From a checkpoint of a small transformer trained on Wikipedia.
Training: a variant of Muon for these matrices, 901M tokens, 6875 steps.
MLP neurons of a small language model. Each row is named by its layer, matrix (up: input weights) and neuron, and shows model dimensions 426-553. Each number is 128 + 24 x the weight over its row's rms, rounded and kept within 0 to 255. Numbers have three digits each.
A block is one neuron, or neurons of one layer that tend to fire together. After each block is what it responds to, as a language model described it from the Wikipedia text at the highest values.

L3.up429:101128132138132126150103112145141101086131118074101109132129146141121149181124169100128164134140172190153109153111146111127099139119152143064145125087096147128102130150121146146116087119121141171100097161097116195130143131121147122151171153111146098138100153108114145110113170147170127160142150058118160116116130077127118160154162124093188135157107113092130152144122140113135096126157
Digits after separators

L9.up67:128098101161129174131099114117158077140198151143108156132151166091154140124135115086102156099116117151124121117099109092106161133168116173103150160147114135150123127134151119125151156112177125150177116115132178152087122110097126096123130101127125094114097121163153113146128134097193142118175075157112149119147107124097145183037160127139136106099100138131133140141129173151158116146166
L9.up248:119096138136113109145110128148156116133110099141173154104088127118162120125157128097164140094109108149130094128149145128160141165139145116123100171120109139122104119148106140140137118109123100144123133160126104118136119102133133131173103143131085146111082124100165122108179158139099129133101117106098113142121142128127070150115145104121125090173156160118120128135100117141129205130121
L9.up643:118084134104109130132105142164123106152102098114123110128100104173131115145170140097102131102081135161153126131157176145104180153155136127153110153119104159174100105152140167146084182115133148119120119148150121097087123104154122125115122093127124128123129125098158130151127126095134122147134126146132145184173091140123137088130154152154134134119117149122110112097122119135139144138142
L9.up969:113124139123121162124141155081125107161066130148142110087137153097105135105124131143175130152105149136136146094143072121090153161129121172106156205148144111127170109139147100110118181159145104135109172112123077094099118169110141096104094158095118132143158084130121108132122104142130114135157117115110120111139142118119130113085130142149141110091099151120123135140125146162157109140143
L9.up1052:152110190129103136109156119115143137134126083141124124160103127100148118139157136134139141131195097119140156134138147121116142119128129165139164116166125113158091113147150133135160113136153141100142145123116138131143165117160132072163111151132150141154152103131100090176135154101163134130082161100132122099104114125110161128057186145151152104135127137106155092147120164130142137127134
L9.up1327:187105090158120108127132123129142095103158107080193161159114148107166102136152114095149036107113154163109115091121132116125089123157102145177116117126140154167145131102103130133150158157123137113121160121166163130142134138107135158145148158148138129122098147108160132118155137139136118159154128129121123093156105084116140120160110091109141125141123147114131169093122142160107129138131
L9.up1413:153080145140135135117077130098132147152122125110097127153097127127112112127134158134123136122157144120110083134132128151136140109142152109165126111168100129135142146124160152084120141111147116101119135127144149126111132133127116107121143079139156138122156128146131111091118176127114140130105129096118108088136148109128164147131122138125157117175149134146129154097120102150089116153092
L9.up1573:153116115092105173132066147134157141115156100144169107173127114111182119134111145130109159097125132117088117129173118111145136127129107149128109187123136118100143172102147136173114166148186132118130183114144122111097116129133137179110100124126129142102118140134133132137107111137153127161119116070123150133168167185121113136108141095117135167111139101127177129126112165091093115176108
L9.up1591:174114185113118116148121083138123166102146109115138143099106166147161081110131116133134137133140123151144122123126120145117137125120093159142140145103149154162099155088114149116134087112152108116083103100113137130110108121093060149136138104132109149156114125090130157088165196141147198130126090151132139162121150158116134109058130145172166054135134149108118113082109048155071107126149
L9.up1592:190126143114130160141064112103141130123101116139143114111071118196132134170136130130061170120142115102104125142111160113114187128162148124150117146161107151142145141097130140146134128072113132127163145095123134089137141158097111129135092153130145101126155087115149111116126159079142127111083143140148137115126158104101104137201119125121113125086109102172117104145126108127141140168131
L9.up1706:139131123166119127120114146137102106123150150135118098099135121147137156128172156068169154142146139107127116141184121138117087081126094136146108172105122089145142147135152116141116121147175130116098117138112128098133115135111121113115134137148122112137171131098108097132125120130114104140122122106146104172130127165121153121104108122137192079092159083120155129157175133138116130143143
L9.up1865:160111117136173140158134155139117107143164101145136105142117120113111109088111123068099136162108123121125104106153144082176113178109134143111091128169114122143095127148126151148148092119143131141151144179132069140089085122147144149161117097123155135141107145108131137112122127096101148108142105125132089120131148138094124123149141141188189118101110137119154122147106121119110150164090
L9.up2129:142104113095107119138136179121125126142179151139119128129112136140104082094129101109146156110140175162141129106127120130108079111149116144121125123124145116151126128136157098098120115102132136125109146092124133141089142163166131126112120114140135147070124139102127151129129141085101115137095142149141133136120131081139123110099155151116106137086143122128177086100165103163109123116132
L9.up2270:142083151138132144139100164105170168122138129146115115187087159138153106138137114134155172159138143135128117154114132110117149094154115116102133134149121137136122080144111143155114114097160114075137120167089157105135171094170126125131125093117114148114113140110133122120129089112110132142124122089139153166132149116129146155094121114133106116140119114125147105135123132073113143101132
L9.up2427:139114153110113143106114129117149110137123074142159134118147125137189130102109119127124122103138113142144115115117120096143122132093135133105103122142116128151134134151123135108128120154142105120143125137123117132178121094153167122147113117159145144123097145105101129103124147116128113139142110117149140178152125162102119090108122153160164101122147080130157155114103163067114165148084
L9.up2644:129130137144099123155074161154132099097093084121097110121126135171162147147132152091115112147095120153112151089132104067123124159126101126127112136196091127125133136099142162124151112138124147153119137124093096126105137101064123113187170084150150113127123098171122119129111150100089096112170088102145182080093162168152156122129113140131180175119175165098118121128068116151190118167140
Phrase-final completing tokens

L9.up246:150124100144109104145122095161117156114055117148115104150137149071179118099165109144171137132133154126122109167119104167150161147095136126116130099106084152126114122162125089138113122159110203141109154179150091126123155169111117146090142111114151118092129114081158145127164110143124106074144106144156104112151137103121132177108113106163098163138106127110184138101132119131113175115135
L9.up250:143130182117134104136117128178138133133142152097110115160140108135148128133113161117143163130142124122123122118112105125105142131109128151124163096140144111117119090101128115128130125152121141103152125087142140133143124084115132129159156122088144139131143147181152148139134158124151086130121121130108128136136150134163151092153163146133164099092163147135166116073142118141167134116140
L9.up510:113174100106112119116135138120157116120075111121107116103133148145151166183153126131179114115195085127110142144101108108089165125108141074116105114121133138103122106156095152096083069122076123187148116158142131127110105154127144111096150075135110113142141117138118136110145148133178117128133096119126116141131150093138143179115143125118150167103140139142127118168156176092163116146142
L9.up599:161117131141139145152121135144124127124104113136126155136149126121145098136121117128130109151164128105184129131141152134085098103125148144154089119153104139115156120106111118177122129137155135094132132126188132076124117167104115061125143150171139125149163138127183175117180117129164157127114149133112144146151108099109097159132143093167159148120146121138118083148109159091129136139114
L9.up603:146130203138117151109118110121144119143152105129119172178097133098122161144127118130165107125114135148175119116139113137135084135159125143134120100124103095130114141184102104139175104105105106147127144099150116102131149100077090139105116154119138090147165108140176140122136067177095143118102158120110101158135129114127136139148120127119135144155117130073128117118178134145134099149177
L9.up739:095142107163104123166140114130183155127124117149097146131132157131108136109116129122128150143106121177082120137148117122100124152113168073097121124149157122125059105089163088119070120160111086125119168127168140114115118125109132173126116130124105131147147099146097159168128112136099159148139124140112118149126105141154130113119087105125158146149120144155120101109152114143080137114135
L9.up1027:115103168125140112124132121170188134104140154151101099141126100172142091126172098143123110146113113083083145118139144117149151130132136098136101136138122144128125141147131170153111157153139153140138148131136140163093104102109098147160177163110173156119091114140132101163156110125149131124137154162152086120159185116080127086163135131110170113112082164131174124129132143136164091121167
L9.up1227:112088103119151125152152123104110142188174133110148125144119140131137106166107086090138130137140126130107132132127123124064137116131141158110132157102153112143135142123110135093145187114160125151126127102127116144116120133130132122133092100173091173102109132074141170129182126147099148162160126125129101115103093109124134141117140098121162123155116135151149162096159125129111112118157
L9.up1409:175163117121145122109119102168140151132127132140128101138081135127068098135120089143130116118119089167110112143130083114128109114121147101115126155089132126117128167144106118075142138119165109134117140213117117097118103086119147145105188128125139128133174139165106152112131097120151139146151079132101134087137105145106097170105159081163156069109138113119132122110151120139079169093140
L9.up1480:118151120168185125119110120117131161128086123158113118109122140108161142146132108159186128138114125137147108145102094121141143149089165139121114128113156072123150132166124110095125094146107164115126174115161111168146150157107137134092145129139166114144141097124137117115124092143161131132117085100083166115156122127134144156117110114161130135141113123099126139134156143121093148135133
L9.up1490:135146113137087151127135140075144143128148110114136089128118112141139121116133101138145133151104153162134134148115105106118105105124100102138141097153105124125142155089159108117126116144146155159105179163112128157109131130145148123162107122153127116170114108123101101113130137163176165144137129140137139154148116104147090106103138065157139129114160129141143130074157088100099151117137
L9.up1773:154142160150147129146061115125116139149070092169094065196076149108130136107127115114156146110155116132162108127086092117157118155136134144127148137112135140146109130152125144105142121146092165150090167142156128126083147126105138177112158176106131130142096135111119118131091060158160124121169129105139125142160139143127142165118139108148151181124096148138155132128118160163118120141095
L9.up1888:144117169099161111146139105153156110069138144157116118139112153111112147113131092129126150082100143115131110105154095136123099169118127074072130123102129146140099134089139135115133101159091111121112110082137101122145090134145152162124134088176123111149117123139116175102113133124132143102127145118114115115138125086148111150138095104124158150148129154115135136102125134176111157125142
L9.up1931:122118130098131123155122116147098114146138112136142181120145149087145048105120103143147115127112144106129095107121086124110155137091138131166172118104179161111145168109088123107119114099109133125151150132120129145125112124159128108141105135097176167158163147149127136138173128121098073125118128122107130138100117119137125115157135131143141140159115118073092147149123119133097136134151
L9.up2258:163152120142105146125153097109126109134121120145134127183117152121118168113093087108125156138150138138134117153099096121169172084151142116118102098150140106125120128090153125127112113145100135123154125154145130188118102127156129158092120153095142116126135100129113146144107132099125126129172102147111132139127132106126137182119131124103136130135085134147130113100154099136107142161121
L9.up2505:152109164113178052154157155112128131132123112221110119142129093078130139079142122164145164107106099184110144127086085172104139123167088157136139075148108099140121143125135085103091090131163115119121167112128120135178114127131117147139110110140126123147162090131136158156154146144152113154120101126088143126115122068120137150178097150117132157133119150113118162107149131138124128126118
Repeated name completion

L3.up1329:109104088108109187113085176173141103145133076089102134114101105160122114125075128140148100107147113169113127171148100137154073150171146111111119137133126160121128127158101115168120127149081142069090120116160154170114080077113170148107141144157109099147104109114115103116118136093110120137116127129103156071114181145129107113052111135123135114134134127124112108117124130143131079119133
Adjective-final word pieces

L9.up44:127123153162101136119141084110141115109155138128113083087077122146089128142140092117131153066088083109121111143115161160106105115105119105131135102073127101095119133127125162186112154122130160127133135142154148085130115172085071101105088152157130080137133149081095148168166128088180124114138108122124125097113123126141114157109102129090136178107162151135153175114125150135174119143139
L9.up508:089084153126118119146162120159161147177135129128084153127130108103097143096115102100109073143119109170137103149137105101123125096116134147132094154114131133139157134153123131184131115105084097144122149152147105092085113160113094106098157107144146085183146083098137137153095110159149125131135142136104118136123139084127124080134135113108126164127146107145120158135106123099150091164157
L9.up830:080119121163102144112127092139137106117183144100093115122100167078141108164147169111117152129115156096073123114127102146152144111148117080161133134108118117138093136160099130112142081163115130109103126147111164138118167123170128149158141153111118104129117117122112136130171113124161133144129119112112131114131123070115139158169107115117153176141149178124115134106145133126095092147154
L9.up880:131144163097142117106173118122136126149098141091101137149096109101136155118081169128120131132145094144162102130102085149145107104146133156131137168097140161137176102139139151102099125109113143132081112124130144118138090152125123155099108130123119093151130114125165161152164148068115093133113114155126111130152116133143110081159123148112089137125129142146122123146150154126121148151100
L9.up1199:163092114147068132148140134147126135085123164122154118162155111098111131117114077128086112139115129135093089114090106158109128124154115089141169123140144121112115075151147128124132146146119104131108136161070153178139132107118074137104106097102086120142114162098092159122123142149135131132134119098106153121175080149129136122134120135142127152124119160130130106131148138141143133100113
L9.up1485:099130099128135079120160124113140095146179125123113147148124082175109108108113140168115142107139139096131094126115101162123109112124134119118136152114117132157131118115091205178140124130094084130162132162117122173076130123130128110119111145106119111138123130125124105108180132080161106121136127107124091128137149127161115140104133147151162155110114128113141145117118168117113128093157
L9.up1574:110119153151214156129134137074121128128129149102135129114118097115091141145126080157145155127153129139117119131091099162123134122140107102167118111131123107126150135177120139144147148092142156093140146169126182095117147085187132117072102163170128155093093119099133144115139113158124151133088143095097142146097096108177170102123122111122125073167137141160109205106138157132144124149126
L9.up1634:118108159121138147112131124147118146086135116130117133089140129132158117129113170130174184167121148113095115099117122128158137088146127092123171166127111125153131137123129150129104097126134134127095142154156122130151168092161125113146109094141115117097134134129132173193118102126106126109115153096156101060162083100116152102124166124113136163112132085147132120140112111098117131122090
L9.up1871:149141119132130125121138172109119152115133116115146153163143106124095058149071159178137141098144105140141122141155124164138112123130116134157058137099133157092135122156147137104089101105126158109154125122130136120134158131143139097189093094140095148148157130126127139149150120125113119103123114111114110128119103091122129097084115094118157066131093164082109125151096122132137122140116
L9.up1912:092148133123165176105116118151133140088168064138122105106149153091123119135160115117081165156127106082146145090195114149079126121119123136125118187172094116149105127134142152124118143155137159122087116099132133144132090111155121093123121123119114184149132124136116151122074142141150130128104134144100107124173102180148155144090090135133183150093121138102152122107170089169126084071136
L9.up2029:105094147101069136099132145080133115114099085115121168109146169111106134110145083109086167116120087097134131120138066115135090136128073126116098128089111171163142156138099133138116123139155159132100152188129136123097120170099121109113135152096130064164115095132138124135158147088140143117149117082117111117107102153131171113112113114119150111108146148136138106101111137182130112165137
L9.up2048:094104126131120137118158143132138181145119112137116081147109140104102101127110159107093101123120160091085137210117095129141108136125149085106091134150107138101146135140142117154118148124128099158130132123113154099080118120124128152119136138087118114165140142136142101127183158148102096140116143148148119120125118113112089065131075126172133143139157138114134117160157139125146152119130
L9.up2109:151143104155179185126111105142141145124142104119212104114103133122132125159167081127124135131123074146106078127151172129105162114115120140131135136145153158121147121153108133107137103132143111124120109141123146137105101099132146135109115127128136136101095125115112146160190084135117121123105113125136152148138114102117161113162141186091137096103113119137136122132170124179136148095107
L9.up2359:112121111161103154129097085135132129127128125126140112141126150106098137138115146102126151126127104074101125116094126157148109125118122111172142164121113115149117135130080152151118105158120126101119118118172146100128134094159110124132117149125109137147102111144145128123145156122147107151119146133106112110142084123112145119126089131086153159121118168111119127132134115096144094129145
L9.up2404:102103118162101095159150137130131110083138136113127158134101118140139117080127144195154111133098135111137117093149107115152179120150132094147120167123107122174146128122113118111124143152125142107170163121120158127092164145138101147069095136087095101137105095109142179149126105114141122128133141159115120149174125166129143112127145142113132121110119108172109127127127072098163094165107
L9.up2608:070127125152096147127145102143144065124152156102122116097138108133142115164112100129125124109084121121119122123119132130128140127100094127114130172096087120129110150153131112141120180146123144154145149118145096144131111140122114134127077140128111108160111131131138131097160122104138108114138154117115114083142127114061053066142155077131186112091086173156123158191150160182138115107086
Number-internal separators

L5.up253:136134144128129144102105155153135108145156154111093081128149111115109109123130133131149092105131124097086137118183192135151133132155121075108142088109155147084105118166072088106110073094084099145140105120146156138124186106139150116097124080128082109142106132122143116139098091151106168135117185111081162111130124117142111128120139097139145128116120132138115085091163157141124125091150
L5.up721:164120099164117160119116135144107121120136144143182075135141163114108114117123159101156127102163143120102114121146153155098116108126127145128132134118128161109128085173084089144119195145116106108128150138106150124152129113148155102138090123126102134138127120111105134125156122140113135124100121085125123138144128122143140141152116102110131157125094134101075104129149144115119092155131
L5.up865:122147173137133155169122101136114139125121089153127130079141169087141107103086133098095110146159126123130111128126166135094097166139127121162194162143146151128104179145116136116129118128111137156146083111163127100117141097160159138122083134120113151148101122162125152153151095122118130187113115129126164115127148141189139128109143159146130111169167152114136121105115131117139098113097
L5.up995:175153137151139116136077134087126070133117104117159092108126176144151115130098145091102115105154138109095121167164149125123119165129079145088109135155103151097083136175098119116140127155119121165142152123179135078086115117165130111143103099087143119140094097167155125116128155095112121195154111095134132156145121121175101093109172127130101113166142105138096130112152118160143129093131
Evaluative word endings

L3.up2541:081113133156110156127134145125106126105136088130114114119112153128147095129139156143118166132131104142128178155127108112144089147135116157177137048126124099155130134151176114144104109131141112115139141121149121091161154150116171150104143145140111163133102147090139172100122147154146114096131095078115160143124170109126125116115116160115160127103137113125134145104162140140163061153130
Historical narrative word completions

L3.up1990:176109122155147133105109146130153127157107130141145147116106156128146082123140088156135146152158114073145124155126077155128129117066092163110112125127085122102109152101105097087167102171154107125198104079147115109169122110090152139129143111136097132134136159106138160146131104164135126163119117090145137109103114106168134158094103132127157136136127116110160108169116112086123101135153
Final piece of split words

L9.up63:081126144129142142136131127157130144183127159121093145146154139168157095119104128133128080102112156166086155099112136129123123167164164146102137106130143165152124089158189104115077069210127129150134098167154128140107115091115134142147155112136112083133139110115132140171172102106082118114120148105104128130140111151164173079119146143126119144152138107143125174146128132142135148132116
L9.up65:093108095180118104151105145095139123102156099113107137099154116132176137101125129097152152111107131113120128103147140159160131127179129133131144125138113119091157127106145121145107141173104115176099135165126140152099145119131098160152174124178177116138129129136133117120155153110090131127103165107146167120097084121128124062056188091084113152146134111105132125144138149170134163110087
L9.up98:106147135142129149126122139103124131125108106125167111157119139168126123133152132090079163141124125120102111087129107099157172155102138095119122112159147113131114138129094123139105127101150156137148133178169114096167148149109103098131182110119130142123096123133116115173129182096119171154140077167110169162119134133121136129139114180112111146115104128104143101114167135191101147164130
L9.up240:122116073136153115151142138105157126150080152115066116133157110099147139106094133138123136117139107123131166103146157164147133162102133125141106117149120103131158134133143117135065182103141130110138140185101109113128090149137135122107113098129151164156127110143161135127141152110089107137107152145112137107097125128092124137098119127131125146109157146142064121135143126141128110108131
L9.up307:113122137164083105146132125142142067155157132121126115139098154114126135100106148104141135128120108117105090088108131143139123165156150127122139125160116111159126144141093118122159122122095095142134111144132135132118114144122125124128168151103146109119103148106124115183127145128140127122162119125121105109121128134117125150078089116082134158151137112170143114085106161165133155113103
L9.up447:120088097120136097123140164137154107106058151128132125152117126152126164144125139114088105066104111137167133115139145132117119115094130118116173053136167144094113136136111158130097146116108134095117171114151143115164134115103140125131155148107128100173125086112115118098119154107171109136160178142193122136155088102143107142113135082125181153136129100104114113122118129171125107147114
L9.up504:089129096152117164138112097140080125133107103124120079154096113158142148085150102113139132121137121144111140091175144095125139141092125158128117115119156109143129152165133131109091127174145151180105123151137082118107120105112123118121179125137092113091074171136147096115129119111106128148156103120118139119139130134092149051098131156156143117136110126141121127145106112164120107129149
L9.up924:122099152128128125094127162110152108162147154081142110127144124120106154108109152125112120110132096113148104135129117186121144148132100145153115148158114165083134142150158147085160141125098187116098112135139112105124126140110161139111131140128061138120094092080110092130125134143118125132131130140132134171130176134134111109125138182103142159124093152124111134110144153179118160105141
L9.up964:119155154141112126132124124156118113125129165115128090100073143112077106143129112114127114087109081078160149097115131165110124142155147151096144119130153131137147144121119121133101133134123127144113110130129112112163154122115093122130123106094098134136151122136096137135102144136129058175094159119177151088121130141146181130142138154101086086122160116121112145083104123134164113109130
L9.up1220:100123176162133112134086125115143119108157117129124113154181152146110124134147109057131105120114117118117127104158149156137167167101136161162141161103128120145129112131096176114154146128121163152128127100183129113110129181175148108126107130110145150160143109121151072144099138124159103124166157112164137142130130153150170093128122126165149187142096081131128127132135128157174121154130
L9.up1362:118098144133139154136140159129096118104142154124155168109137141126138140116133157136131128107105118097118144130147113078170105132171079147123114132184115138146149124129113124125108078158072089139122161135113141155117122111098122135090156155118107108131111120140143121113140150156141144103095152104137143145133137147139167105109117093094134163143152143134143135117084143132131151150144
L9.up1411:122125107129150136156122118106083089132129162152099124106157107138121151159088164116121084115107137102113136143152142120075093095112127141138125168137142112143155104191101142127114042167165123128091155133148144089111114114026141125140116146162163154122102153104162133131140106106107150117130164153123106113116130136118175143139149089093120148149098177141124144093100174143171116114137
L9.up1524:094076148144116099116079195143112131167130136099136110148103102089091121118104147115144127110105117152099150138126119137147134120127103122102120159089125083123141119118132123171091164159123100149105126126140127050135130148100149112111167175154137105173081114127132122177133165131119145126166144091139168110133144137141127140072114093093123124154113137134129120130078153120168173105128
L9.up1577:103155132128111092151125088134103142143149126095128156134101109144096139120148134101128156154106154106135107107112166147128106107177085102093135167143098099157088122188113120139107097127109123144139111160135129133124087159110112149116141137110110126143136166110114129166099107127083096131143121128132131099125102157133131102115146162121106152145159131114109132127151122133122142165117
L9.up2001:130114076075148173144136140102121155138101134127122103147115104117104197071103151065137143099128112163131120127137137161133137140101164113129127095119118144147166098126122103126110107131140143114131125147137142066115133154078108103081194147120126138165139135114136115115210158088123121114132139146157128133156159111186129110126127094150128117096096134114133173136136140158148119172122
L9.up2107:146123107129115188153113137151153132098104115153115102138164103141097142129115111094091126135092143139100128100103111127182125114107138126083111112134156114150139106109127136160123124141090121179099133188135118100134090120125125152142134135102162122126102143150126097125151165161082067142142126166115159151134139125153165113100156107112161142125158128161117103096116118107114113158111
Descriptive characterization phrases

L5.up391:098120166146108129121095114139118129157142136121124142158146139089150134138103138141138092165144123126130093128170107163129154133157133091105139122136131154095072139134097168160088137136163165154194142157137095193107116135148103129106145152132072145134104168089083163151099146165116119111129115162136135097135162160105127078135112119140146147184110119133141112145075140134134136118103
L5.up1373:145128174127150129114175135135112130118144141136106149129120081157104167084096127122125134132115115134130132138100154112111155092072147099146121128108109130102148068128136121109094171112116118119121165170120116142086098157148119122151130146149142141129109077156144130129139135162125149144129091145117107110166084132151130121143119141147140138139127168150140144120118121109091179119120
L5.up2090:120135141122143164120187106103113125124139138179087155132095117136108111103138113133153104123092152130116092116116118113118168106125104153116166134130153121126161156122119126105146122129158137107110100125165080089131119165169149115104111120132143111145151142149074113161147116117093141113131170147145066090131081146119130143137121116118120184132149137113125139108163093145150114133101
L5.up2410:154062108094175134137177117161139126136130159101166134117164111093147127114090108139093107140099150106119097128134086133121114108153157087178147150150099144139138143089123123177096159103125119110112138077121088108181118162130153124132133163122145111140131108082140142157141131164093154119140121167114116117131135166121088144067146144207152125136160115118159136125144138109121102191141
Numeric table cell pieces

L5.up353:146113086195144116170138135152142182115180136127119154119137135180133065117113098122126131143132131115128114127160104120148106148106094154141125123090132136098130121105133133141118157095119110101135110140079090073120088125149144134122112136141159111149111107159167144136159112139139101123141176133099131133140151093122110135127133119114145091147144155123122107143119166126123177124140
L5.up1113:141126194170165161149128148110115160146117127181103160136116132108136129145135098119131151151157146128077086159082119098152086165115157150136109165102145136159141104092103116104126140118104159143127116151098104104136132143147105110140099128112154162128139121127106122123134145113154110158140150114118146127113201146105111124113151153097145112126106133097154110134138148082122121129102
L5.up2542:126094140143125109117132113146130123076140121128151107136132121162116085127167091103173151150164128124117093158146152089148090137120136137150123128146117127116118134170144144148141134121144137157108163157153134081159162128164157114138135097146108097170148094140111104143145124113120109118122127160102140128131129106122062105114153158130140126107155139077142150131129154169142145117150
L5.up2586:148155131125070117122117127118137153143123096099120089113089127143089070156110119120126139121153138129124089123101145134150155117118146144148086128124115115147175141106101166118156144141160145113138111152101146115146113091127129145126170141111145096156121132116128173146100137099101159159116125116129132137122111113138101163149096116165186147168130125097172147150168139085140144126146
Final token of named entities

L5.up77:092123140118141118109099161162132108143129124119089103154115107165083136113115098132143127140159131159155125098144078115094156113121141106134133146149153141157155115156159079086126124158123094132160139165141158070141153117093167120090118142139132187123183112140091141141127120143108171107154102160139114162100110097124105095119128103121140144144139141077130095121132153119148125110142
L5.up1647:145130105143147154137113147138124144171109120098111199157132141158152122122087147139141096150134125123152119148095140160111143107134105133122106156082115116134128132147143109121099145129117125171169128133155164173145163104159125158092153144115123178125105113085122133066099094138109110127143149105133140158114088138166136082154095099139148122109088102117148120121121136127152108129172
L5.up1711:114106140152143136122127122136155121143152129102148145137157154113146143126116071120073156134112136129140136160102112157095189128146137131129114170115136161127147063106129084120113122158148082111179132107106155127117140115129165106116153124143089168082141077081117138077123117131127106121163156136140101160142100151110137107098182111107156124133123117111161083135130129137148088143149
L5.up1921:127138110152114080148119173132102131154165133110131124136097070072135110102136130117155099162065116141142144115141101162139129167141118153163164139148158175095137105164125121129120157168095088152135128107099112106110150121117153126087144109172099128089158093148112115140151163114073104144148109151142108137150113172067126113114136125119129112108150138121170079103136137116141112150119
Proper-name final pieces